Weights of a small transformer language model.
Architecture: rotary positions, untied embeddings.
MLP neurons of a small language model. Each row is named by its layer, matrix (gate and up: input weights) and neuron, and shows model dimensions 256-383. Each number is 128 + 32 x the weight over its row's rms, rounded and kept within 0 to 255. Numbers have three digits each. A neuron's up and down rows have the sign that makes its largest values positive.
A block is one neuron, or neurons of one layer that tend to fire together. After each block is what it responds to, as a language model described it from the Wikipedia text at the highest values.

L7.gate15:064120135119104097141127119073124172205144175105128136113065132091129086178130090094154167129133148114155110155167159075110126143169088149120114119136103100104115139144121181074078129160155132125185113123148137150187054138167190146087114124115177152111051156068102127145114128098090091073164148136095120096159164145165149116140132145149133082123130145090150137084116086078150129078168
L7.up15:141148101141129096098137109077140147147162144068144080120102097145137094080169140130067125163120130139145097084089150117149146131197156131143106158178136057153119063151159134145129169112176182143149108183137158138166162113181126088148102137106190138129096191178117195096115171123144087134151122150102146115158136127097097101092118129111099133099170046092152142087162071113191105129070
L7.gate253:125109080127145067082184094100098084039132142142116129097153178150092145130165183093117094120104126133143113170127102130127175096159135115127133147114111104184175164074116159179122157099175077136123185154089116161133142151134093124152141114076195109084085116121106083107187086111077162095163155078057173109149084124110118079155176123108151098173142112150108125111112125105116129126096
L7.up253:117085087114075097128134135110096135097122110108115117160101090124114122069094139139163150161109154150123123138140112160105168092134129089119140146112157106129128095099077153088161129076128159141155124168154163074125075088154132087085085139165111163188091135133154151130073112111123133148136069118143153143136186107129179135096127161122106093178151133143125116098133123079093099084139
L7.gate503:114139115131087117156158081161118165102141100149172052204019112143183115094098146057130102113168121094108175116101148130153106114192168134124108104113095203123104104104056121109133170156170126065122123130144088113159151142170124119084147190104121139096117165095093064093096112147109125133147132162142138151158128114132102134131155171090095154066142189083115129165121144079133142082160
L7.up503:130113122107071101153117126104067077166080111128134109078105145112142113169100153085166101117088167116110130174118122079117122119141141163091169103111104110097087169133139142117105149175129162144181153126098148118149063149103131098126145193105163156151087157124129107098187161171143166074153153115092155116147148140181118145077141158063114109117149146062136158163168177071133111116130
L7.gate650:112097102120088085167135109118101126172159170135111149067097145200082121173142128098095140134179129100123102106141116149148105102130119127109068144135108073138092099149092202101076105169163087124167136184169208114168158157115094087122177154120123183170092140076140162155092108105154090102128112102134158089105149122180151104089134107079156068133154104128116090088090134158108127160064
L7.up650:145138091101097132112106128118140138090155166100090124128134120159133115086130209090149149130125127129119089120205129095143156166132186145175120085154159150114138081155114165137121150156192117137099114164074087063072090144213066108127169132098149157102074101109123167106080096096124181086119112131093164123155168127080113154109133182119153103129181127175120095149122133090106139114085
Single digits inside four-digit years, mostly the opening 1 or a middle digit, in dates, tables and season ranges, e.g. 1(9)46, 19(9)9, 1938–(3)9.

L7.gate311:088108117134173082147130129154121078114149179097113132107106139153137164080082167124160136183158144128179151117184140101139181107139171119116089135143185083119167158110070158122168102132123153121156166100128035149126104090076159149108154105163171105184144116108100104171090150150115159148117149100163130121082163150194112066116157103115223139118117172175110122122163105097180150104164
L7.up311:140127073109127151141095138073178130123172111133100158081105096176163140122086093093113159108163111073160074088177106120140171094119139089124138121066136103178155150134097130142163188089109112127118154195114074123113103112121130123114090124097055092148169110098091130112106165143106162078136096101191090113098138138167148144161186147178104103096126107178113103146165061079125090083170
L7.gate667:125168123187137151136204118162138165124163116095133150105166120122127183110123148092089203155146119143092134180134154145065139141184136115102138151104107161168168074088186189119114135191161131098080137120076092173187096167162111106089144174100088132116069153123123159160139183156138122145189123161126114126134130072146099109133175163134144137122156168084161172115125169162132150178141
L7.up667:166136100113093098060112122135152092094138109091140175119100111083189081130092097136174095182151125140113112125157093214115107116060184111191141053130101144111149115143142106160112105157148091146142132149168096111138167106114114157102116138121143137114105077121096088091152109146090187166132077111163051105172079136108135078108095165138127139119114104140161131133095153076062118155185
L7.gate956:149110129155071137113137144102086117172170106111159102079100064094144130161166086147090108146159177143145136174138167106114136106129210078111122157072132123178180094136146097156113117062103122134140110129161165167146167157149120109148145137147123136120115095084166043151094176190097120131070150140137167161129186180136116103188179141141098098110152116117141144133179120114145173079123
L7.up956:157141077124088108114078092090155119134133156111189146175149162084164151103176070070125132101140150185164103142116099115079137130104190166155093118139097140120086141111144080178174132104093111084114110176131155105126099141140202085096114160164132170125108189104160140183150122106161161170159120048155143165183179144159147163128109102166154112069135152139127141128064119101155134137093
L7.gate971:113104135173126125150130173185166158123127132116133169079093166121206124060133182076075101111126125168054120114091171162119123118125118105113097137079104115111137169155148117210143163120148113135118095105182119128132117082157106109118163115149113115178182131115191095140208108145089189114078095090209097120147114105140117164159124094104109119098149124194179096103168168128145166174169
L7.up971:113122135157167123108139135161145149172128109128189087072182134150119125185102071109100155178150158147074133184084082141164107086118155118141140130165110108163180151142104170114074132154165130114089132153134130105125098137161201142137153077096106156116144108121101111152159149103155166086111112108168191141119179169126056188059126123194167146124184167151177085099126125130153124136139
Inner digits of multi-digit numbers, mostly the minutes of longitude in coordinates (68°4|0′), also table percentages, years, and scores.

L2.gate851:140105057122133176074082137177124102081098115120134071112133136106124139130116101165098164141113096187123147118108093160155140087175160089178177158125146117114075188182040124126136159119136078160096147130125154183177151116134150130083161077112112110108140082125093131117127091155163087111128159115143077088138142106154073116214111177134122145113126091151164172157177138142172097103101
L2.up851:098103118167100085162093117089063103119132136149138157110132197115114130092089120172097094129113130162149088129154121218149112087126095039135148136177134141134157130131172156137117053102129119165152093121155144107163137157125078129075147079117079130100097141099109154101135143186068117122183095099132121093103136133152163050151144108097151144087151060112089124161128157115112138058135
The third digit of a four-digit year, mostly the second year of a range such as 1963–19|6|4 or 2003–20|0|4, in career lists and tables.

L3.gate367:151067120118122131054188148169157104153118134102140069128098128181183119138152104105135123117154093134151141151092165115134167091193175105114146155119115135131190152086184115159156105136138094152098161154154108077170164156184096076096154132147160111128094158094056079177058136099166101098093151130068123084182094132178131146130113084109159139097106105104101106067096157071124147145131
L3.up367:126134134107118124052085143116165129070124177101157140148041138109157131148155143178095145171190080157139081141163134074179080077143072123080101164091179138121104116133134150111093156129156128097107157125167164087091131150109071151159149120117133122151151140131140118106105130139084121089128153172152165098066058138109163131144191113190122153138095096139158172143124164134108141122091
L3.gate445:121116088129066121126139086166165064110144089142152072139120140139141151142094158110183099138126124121162157175069122170174065179097094098122173148086173185126178180118188130166072113147173133116155053113200178187168111102112107080116122115116184085176149137112099132079069082126095095163074166125109153195171137100093168158131093179144141133165150169086134157168170104135143104145177
L3.up445:108134151113072167151130148135167126200116140158168072108110109127159137180136102173151102118140095152115111131098117175121125055158125132192129184126096180087126121211104131093095096067078109104135108103156113168105113188063158099142110160179159176135138098131122128167134085171120142121156185094133176195089137119111134157100120114176137125144147147089142140079118116101126148117079
L3.gate501:166148133178105123136192126155096095163161163143118100176108150078143140172088099105086112174081167111154180152123119170096123131157089157089105152087132119149123129169072148106115140146186135102083184111179131127087068169134136124155182192119093099121185158113096104139154120101114108115156079164105175150140099132165150124143166159135110142191149111102158148156116219121123172174159
L3.up501:140165110115098081163160173101149089147073096086127087125129127061153181144145121147147091162130159116151099192145133184065100076175181145212119124132116124096110194120093102165172158123111182129119122108161157156167107156168081145134142078184108060127115096177092129155110175092061074093121119189156155191138095147128144086152123071094105095119154133159131107138114142173101106079109
L3.gate503:077126118150136183140104069140127119121161136080088111117110150102161108156144114124097153092170143152118113084068130181168154136160170174125063110136107094214128166082134135066096132179175193139125130067126113167065109159121127120125133102086151125144116105159149106109177118187138150157129084063137115136207098121179066161124133170162150172127115187112079053131136181141115170091158
L3.up503:175140093163153157089121099172132129100178154093105169136133203170147143126157126086139131133103075176137101139124087101135143121146156118155127104195095152141075152175156119156117111108103123076163163068078125064124130148091142137124163110111189129077188105147095184096121145099125176120090094181139074183118113137181160070102090092077155119172138112145076119105108125092205179152115
L3.gate575:106126164183136109127165128097067094132123076114088111187120123109190144153121149089177108163106135205125179154120185101101190110184142120130135119115158107135141096149099111117172108108132154165085109152147129115124135187121104114195131115132185101144114105098101101158131107147142135111105176081157190149055077178111141111152157165150096111159113161088152143106098105115136085168163
L3.up575:117125124184095134076138129127135171106140182103150121112121169097140137179150173083086159130159120148114132183099093150143151152099077149149212188148106104096103146104165104126144060112154122165126154147093151173193119088089116171162182096102135157118136161105138144141096102139139101175151141124094125145126115145155152128104143135129150101151110127164151073119161139077168151170186
L3.gate597:163107151115129095111084081100100123128112170107150094165093146219115114129139103154079110066108135096144113097124164125120121132111136119176162125145087204132151102111145195089142096151075159106182163122137074172127135106108074129130158102114167168181120155121113082139157083170112095195167143151129168104099100079212151144076121134131136108139166097138090090140120124113117118102095
L3.up597:179081166189128116107119124090177128095123134127160164162124153109132124137167080126166164197133118148116176157124143086146162143118097104079125081115146153134116111122096081110138145149149076194105151132146131146109140206121084147076094187105098155152145073101121143095122168100143108087129132182113138080089104180097157133149102099044077103142157116138092105159161169122127151183148
L3.gate691:087077070154104103135164138145112102142132115157131178122185110191167155146082104151077169070124118107107125167111159119136112124117140155182156124163084126148142192139144093067157102152122161108144120065171116088166048112163129112091169083122110106084073177129126133089114114193134171123171053134144110085104131145142065127114128127175149137129122079161082087100180143103197158138126
L3.up691:074108119126079151141121120096092191154143127098062136156087162168169095194126141104178139176116153094129148088077176084131139088117147099130126116127111103145101174190127090078121191069133135105111133035193149142131161141132148133127127115086094168093151100140159184155105125073126174145212112074131103123092115154170200137112103074090111155152084076150096137145173100160160147169125
L3.gate712:100141134194067097169096123153076175102133132094115147113170087173142081100142121124158164124133121094067099098124178092075122150118136201109069144178121158194140087144184161139184089077143090099158118158141116148122118082150144123170140171100114133183126152102135175116148140087171137113155088127084113203131098121122175072127176102126162158101160118156169121108135130130117155152172
L3.up712:146122150185113139081049114098147104172116126094104143056099043117148170180157103141180118152166129108129152103098104137160118093106126097126133161170110197134134108125153130130147160139128103117083113121173188179147126166104166171156084112145145157099153163133123100114147082157117083187133108157174132108102107152091177080122147101109116098142177165130137093157184110111171142123129
L3.gate747:115134097105148177130097157098128109050100106083086122077122166130152058170175118089152153117150104152164129164187146171145151109182137113121147126099145130117163183134133177152130042132086151144153145161140169166135123101121154108062114172075122194114136122143124148116138160150147125124084139162127143064147148175101119074106172154144159074128166145191183086119093139151089105166116
L3.up747:042063145183083084095160108166081141153169107165077138121127080115104148103102137097103080099132168105098160141109056174156155119112181185139189140129164101118154105074131157169116156025192127157112186119142131147140123150098111088182187122143168144148107073131167165118078137143177108170113111135115137072135129145093155127111190145134091122160100147128127140131079184132118092175087
L3.gate787:088105150118150108091136084141128120071128145112126062089188115154124067112111166112112159165118135115118126153154153122162125110116094107154092120110141222174125136159118160055081133131136144125164166132130118091093123098138102143069169189086170128110139131089157112132128092168080137079091064121082114132167109103156076111121179143191135131170149115095124112137055122120130145102176
L3.up787:199127144129139091141174091214112164113101121153158181123144158124155129111133211089115210111130088120134114095150143104131100119197084189170107158136079123114112148164091111140136138096110121138094115158151159101151169107160151085090113166128131078104111102105109143136068116082174142129162103173067094062159165175122151047119152108118065181154085139120147141102141083149121129115139
L3.gate828:104118113129097072127146099142118140064120144156129115104099102148165126119145091166079184134169145134093172154132140140060156135123139165052143172125119123130109158160121114185167123126104159099132114171142181156179080132154129103108099206108133182168161115099121105101111141142126144136132110152171064114136085140146182128145169169080106093118212109126133087167137117062147143093156
L3.up828:181126161148164142100092137143131063128064141092136090141089122138147162150079161172123171165058115113143100086121168100095095133154092131180133077095115129149120120194088103146143135118134160072159149113185125090116162155121069138114080129078089176095124135097120105126171156165116113119136131144084170081146138121154078161140151144114095087121112120128117107102152137120169055102153
L3.gate875:126111129160128142139122100131121110118108111102121069172113104166166094105132132126111156118140127102124142094136172101104164168121181101124107143092136135112170115147167181060138171115196174088194073110161093165141118145108146178123142158098200147137115159111118155136109132079083175113113075151145187077118089137098044156153134179170165169119119164102083157092112122119145108139155
L3.up875:103113141127139103125137136167154096163113133094181132160091160126151151190110113158129135145116081142141072144058134173115116078148151136181104124095090103130116178094086117130118123161106166077112162151151201112148158089171108121159103157141131159072185137104048141072138155093112072138139124116135136128163122107121130099148184136115112119177179129114133075082092076150110078149123
L3.gate911:131215156195139085140208127141151156119092158150110086108097105157191169125111130140120154166141143189147114158079191118133197110108090147111090144068166093130090129119134160087042163173169153097127170111134148145074148154139137126136158076140104107181139124122147230111115082109093160172079101110147065119143148088122124155071203162143157099153114099151086094093066117122101135115183
L3.up911:179106115084191162167093128097144161144144070101102122158134073152115173154130139075117114062060118108152100169143162083161114107129096071189112182149124170142141159105137087112083106092098067136143143145127104082143152125137110106106090133153134205129107154180152164159127151165163116149132083165090138191107194134128147122078168169150099132089094107102098025082108124094101107152112
L3.gate923:180156128093082125111068169164109123182121120150116103116129084134157154179117151129122108169074125119124093126090129151075102162130109140126138133075129133167130170074133124090180133130173089126084115131112146071164118176115125147123110167128165137157100118128157126167133159124134146105156125130059102085168079150071145214079095077072156141127169197122140148103106147141109114172100
L3.up923:191153089155052090125091074058174105125086117067147112148073114100126170132118125150114090202162072095141085179086103083156126124167151104119184163111163090099105123140088143120144142138124092096140090153120165098129068185145169170132151144111138127150161151156109111107168187230101076140151113086092120128124116111149136177124132122156133084131105132183177151091126164100151099104121
L3.gate984:069163094178098105090152159089120119113126180190149165163164104166175118086104110135129187170072080144167125101112170111138154117107144139116071115096162122113154115119087168127136100101080135125137098188113117177152100149193174118133210157078103161140114090111127108160148146086103076135123110078109114101088135152174130138205139123168177123069163117225114156171052127095090159182188
L3.up984:121167134174137063086147152191112057076137115125083126116156091126187109136099153127177120167104047118114191083166136165136179145093170084121124114145129082151148170130102159153123171121153147133108134174139112089177077054103111177106150181154164173157166113086121113121166104118121117145171127144067174062100115073136116162068126132132136157131122165138163065105096124096145084150073
L3.gate994:127124149139096148156137173120061071101152150110153137101162116113115195124155171128114109212140102126165134120120113122157099165065119105198084166167145193171107103039192110178154078110199207160156111163160154137127104130155093111105129176099101112103150111107161148094139135071163154106093133169156175122163142108090108090123115156093083166084102116057181059172126122097136119075116
L3.up994:109127135186127112130128116128116168068163180129091122165082105161136175138088084136143135087086185103113125139135140116198173141132108089075097110132181134195111072118141152126115093145159086128115107058157076222167102169168058133111190117160169138086086134124144151096183100119107183138158116131227064142139140091157201173129142123137129155177128168101101178191152116106098134144071
First digit of the closing year after an en dash in year ranges, as in 1988–89 or 1996–2000, mostly in career tables; also coordinate slashes.

L3.gate2:068111158185125099147173156116124149133150092141111122087154117180102169105089074188144129113057113198155150211111164105114174139115127097106083174112139151159184067155109131083131102154124153140117189043100131116114115151141147152146139088106110090134121106105181105137092152185146161132101179104163154099148140143147125152132124122113167135106185079175172122093102121158116132160125
L3.up2:073160083139144127078142165156134101143145066053167179127094080133097115131134172154124131170111160167155121112066094132062146089199156115171089076181091120129161148116150088136141088116085155173131114117164103149107118143071141147088106143164178086224117122154181160185137106155137160172157140182130191176086158142145086184150097151151119157122114101127110112122122127117179099157114
L3.gate13:132092108145089113069136123155127109091149110116099106120144112166132098103071110188059130174184153158101117163148068190107077114113094192085106147130166120101097147125139126146129084112104164131174193146124159114123095130102089110097122133150077122144119098095118162112172104079055113092124152145177127114119140158138176079157158132151153156089164094106163087143111118167096124092122
L3.up13:110089145078126106095172189098112140168149180094133159169085199129136126074190130152134173105156157128111120159126142130128110078080109074095159117128132113102093115076154157113116173191143068232099124124109125137142096140113109111119103112172071094108102143120132159085120116080093199099119130146170077143135167121156182149160147195149149117127118148127140097143116078155096155121128
L3.gate24:113168164166092119098179111158114135092107102186178160149063141122107124215127078172143162112139139103142078174101129099156117129119105077123140170133084128142120047099120088100115066152161090121154126124123080181162109168127118087151158151088193110139113132155115156125114123154084156095157082125135168138134147114161140151141090126137143123104128148120148148108111075189129156159139
L3.up24:127139162154174173150129142186102164080179128096105142157156210124178105112103101100085159073140180070125095138120127148099163142075111163128092170103088055175154151080212117077140147143157099160121135142194080174146108146128073154165125100126143181132114096128137170133138148149082115169161089059121126145090088133171118150142099114095149153074135116124110111085148183167125077150175
L3.gate48:147170155108135083094067116124129105187087089124128120115141137161146100092166162091161172106131155164168113156053087120121099089162128156091138123124118110171154074087169170126159117125078129146098145115149078155126094140116161108111130084204153080163166098096163051130068128102102081162101078136151115094118172128148151113164122135099148165099188146129131064089112117115169096054092
L3.up48:133150147126147154150147135116089098083123106117094155148122158114151163144153141150201128089144072192102129098135211101094127110135034141051132115053123104115132117174142080123153065084134151074147111144130142116102135105119124159149074096096135083216143102138160127147171122119099133136146076130161107144118165133124138134102156121140138082116159131130071118096083190192132117155180
L3.gate52:141117180121105096114087097164112145117184127107131119140126148104088139086162124153139096162172136202116145175099133099104092153157103122098127145126119084081133168149159125109053098168153164174106129110063186098082133131179186092112109128122155083086109107131129140108133115128174082151154135060100171108119178069182094130074137110162174173107130127100166070125091110157113146122189
L3.up52:174154124159128158142096107190077090105122135166096105155142132162082120185115118109119133159090191165090144155116121107151091139139108094111066169081131140179141148092160128193103084135056189106132151129141152123158158059134148116179093083073095111132141159100111048160147165078138149160127132140201142123132123084135174135113081099128096152171121095104089151111131144129122089131093
L3.gate119:106110114112166170175165121106093071110167123154117119145120079135146109073100100114156176110112131157126165171111153076136137080125076152067105123084169112121165130086092163114138191150105112127084118122089165176150116140114188133141102081174096109131127135118214130090162137154166109097171120152176063124156127166083138100171128158092135079074089136115101122133150108106103125154114
L3.up119:154053149134118085122131073136148163110160174102119182181067114153097127091143102125174101076096173131151067142051084116155133117145105079058110091115125150091135130148132170163067110136161083109137181163132167225149154199101113081132149124138092165097146100184075153115125084122171137121165115096136106135115129156170127163122188130158094145107146115153149160096085094138116161138085
L3.gate193:164140160093136120116113097138092126115135165203146122121103094089142130151115101138151175090148117112116100142083065093122088100182078135116107180061104154153034105144133112135082104181114188128115118145096180109122139165094102107134151111139092129183075183161127192158089150124163207068122105121162127135093104135173101116133109122172142115133109113150126048120133151150150137110148
L3.up193:066121102134127131156117120137110139129174116095157116110176193069087133098141119178118178146130094089099089180114148140128154091077064127158062137157125136149100118150154051134156060145141153082145110158125145098116158195117086137156177155163174169192137152114114137100125128135160160167129101040113117126141109085068126137161099125119188076072116138137146112089063097130123159137096
L3.gate195:104160138172119110153122112202170093148140105108088166136105171166122146130076095096063139120099076182100129099102125119110138094155143076139130134113087128179098082133133143145156202186153147137177198200113096157181129164145116155155151102158152097078175170141184137082168129078161084138127113136173141093160119146208090130120123126124087193094173170076134139124147155122152143145135
L3.up195:085107166168128167134068129083135149150162127134153111108104072180152115134137128113212172128135088109105102084164139109091080090121124094150118157110076168130118060031149132105142098122098158175096108131123103151100097170139166096142129065097131107156108122135125106070157061126147118098098179075111144156175132112162182121146176131142147088142073206141184131111113149147142166127118
L3.gate227:079116081166132142104145050136095113075222156158118153109089150135108118115066108154104114076143125148137169087163169112107115107156077119157131161151131076144145124149095148124116091152087121108145095054107067131156094159138059061101079126154144120140120104121140123174108112176094130073148132127131136191138165115150123129114123144148134132098168149107163136123144131146171153156091
L3.up227:098079173119122177127136141172119055099153127093112153138062137140146130153126096106141138065160130088176066158177154098151113151118106154066065154109164147096148106094157176091095094153138096163156108108154080114118148204134135143093090109141116109095088149087115171143182187087102147146135181147173128135116089126096130110152130129079158143121108108108128074147171138135124184110059
L3.gate280:119131113147069116109115123135160065120118119149108137108129172125144089089156121091131168186122133161180110131119084102105079152144110098171148182127178079126104137105176130148170070111155143115159182110152076141190098110176131153113144118134132155130132155130165164146108072113093114095140100102171110101134083114136092107142138189130102045116168144152115128055105137165134102164153
L3.up280:103089132139169174076156127099086148105136174106142142163096158072068140143164139174148118136095142140145151171156113123131161120146133082102140076164111064112135159138172115144130111168175112089157153125087141160135116180067150184150067152161136084144122085187186121082165070131166114104146151176164162119157105141109123159155128069164078178140161199103127136134160128167169108128123
L3.gate418:190119170121096145120094096137090121089119130171154198076080130110153176155157142105114127122060106164174197124197196126147135129110105090069092161106144135153100154183169160098140127139116189113187102101157169121150160181131100088098127159088107140075120129174107142168105152114133069071100138094152121183107105155123128078168153166061144110129103104110132129135149070139133165130128
L3.up418:145136087165110169092094160146123153088138120095159106186117156151105128069111125062099148100145128053142120168141151130052085106127088101103106144098158132085152132077111109157112105106128109162150130057099193196154159168138120133103178114120155101121147173077120100121156130124073129104114085097086147182109157108130134119143149087133152048099139149103127172077073198078054170088092
L3.gate569:093162191153102088145117073127113160119138186118168090112133118169070167145109156112110131106069086101172169108058112151164142126066106094144139096145073090132210085129157153079158153170176114152102159082074112133137164160134142169152145091098175137156145110143143136137177075151113140077193146099074187134119130157134128121171134141104103130178162076127142168146150178091084114136115
L3.up569:192102131137080142112103087094110175167161096054182159140097195151108157121155181172147088082145161152145161140091112104106138134143143100168115105179112070162118088144116122192126092135136172131107119172154163095132151144069093155145093138140127155132080121140132130089184173093116106095164164123094082124165163101140167143076173131143105169152134153131114149152152139132110176192105
L3.gate618:105092124126191175088114141107138125098175106091167150118089089067134178077110138140071209128163159092118139120114111125116129124174131111102081175182101127130113086144127110117152120080153181128137123124150110075200154156149156105095088141085144110146164147126102092110146167122156078113124173158109128084123060121110129115138147223122128145090078113096086105087171128136121153099134
L3.up618:180110107172136087098144169089106118109130141146150127056148131167102151120068121133111130142138109124162170132099124148108119096155156054145132156138178139215095156149175164172114088102129080129130178139129118175122086185103114160111124106075212153086168104170190116116127096109140154130143132098147107136130166130145149147138182158152141169092102107088189171114132131124130163117133
L3.gate799:164113161168143166138169165166131167081144180126086115097134107105157047126122177150103086137096166195175095179167160130140137117169094119099133140085121150139124113134134104134192081179095109132086103090115124106144069114114111156130101165110093088048181160153160164107142143109104160059139086087146116112068111089095149062137138149090079076096095109157069121140138150123172102072114
L3.up799:153088149166146097139092146137112123136157115129165125090119120128132149114079191091162195098116186096166110092130103091152115159141197106118112104164097114186103103165126152111138100145085088125111133165171148118090108088135117088135140178156089118082179124132148099157154108125130128168126111068116140132129157124119129097071095100152141148093190066117160179112133106166113097117106
L3.gate913:178126096114099118135162079112051110146104119087105209156108072127113139171139092123125141203112101200132192091149053080130143106184161098161139182086110081128061080159118141138150104163075178148058152162110172089097120087106134116138099171089116127130156182171225109128164127120168140114145111141131152100119144176126084098058067116128094163074176083129126127071093182125192075153128
L3.up913:111106124146134115141158174151145099178132084102105120053070137100089104102116113092140112090121128164125135144048132109169104169137106097095119119108122213079105088144147154121143150175084141143073112130147130121157101202149088131105189179142156148101145150166171143107083136090127166092086115158177103135065081115099089127104124133097116111121181114063118129122091149113168177121139
L3.gate1003:116157099099091069121111078097149176100146142151143159069081122170093131120121137079084170161171128129151103160107120144154128164098161157125078082113106177095122101146170128122095131149215162095086131095094154157059090135100108103148131083155166083189140095118100093106092132072106112139118157193155107093126114097196116136071099100130107101136080104142111171127092165089081182091155
L3.up1003:140181103148156133106140150063174116199103147114118106153094159138150125112091136130088160092166172121089150096141128145173117135141069153138169114165105129076188155140090151135079152081166182099142165136118150106136108098167136132095088162115159083098155136166108114116140106089160119113152172163239121157159104130144103122150169196163175095126184085127180147083175124159117052170128
Tokens inside Wikipedia infobox and stat fields, mainly coordinate digits and symbols (47°51′N), plus field-label endings before colons (Genre, style, status).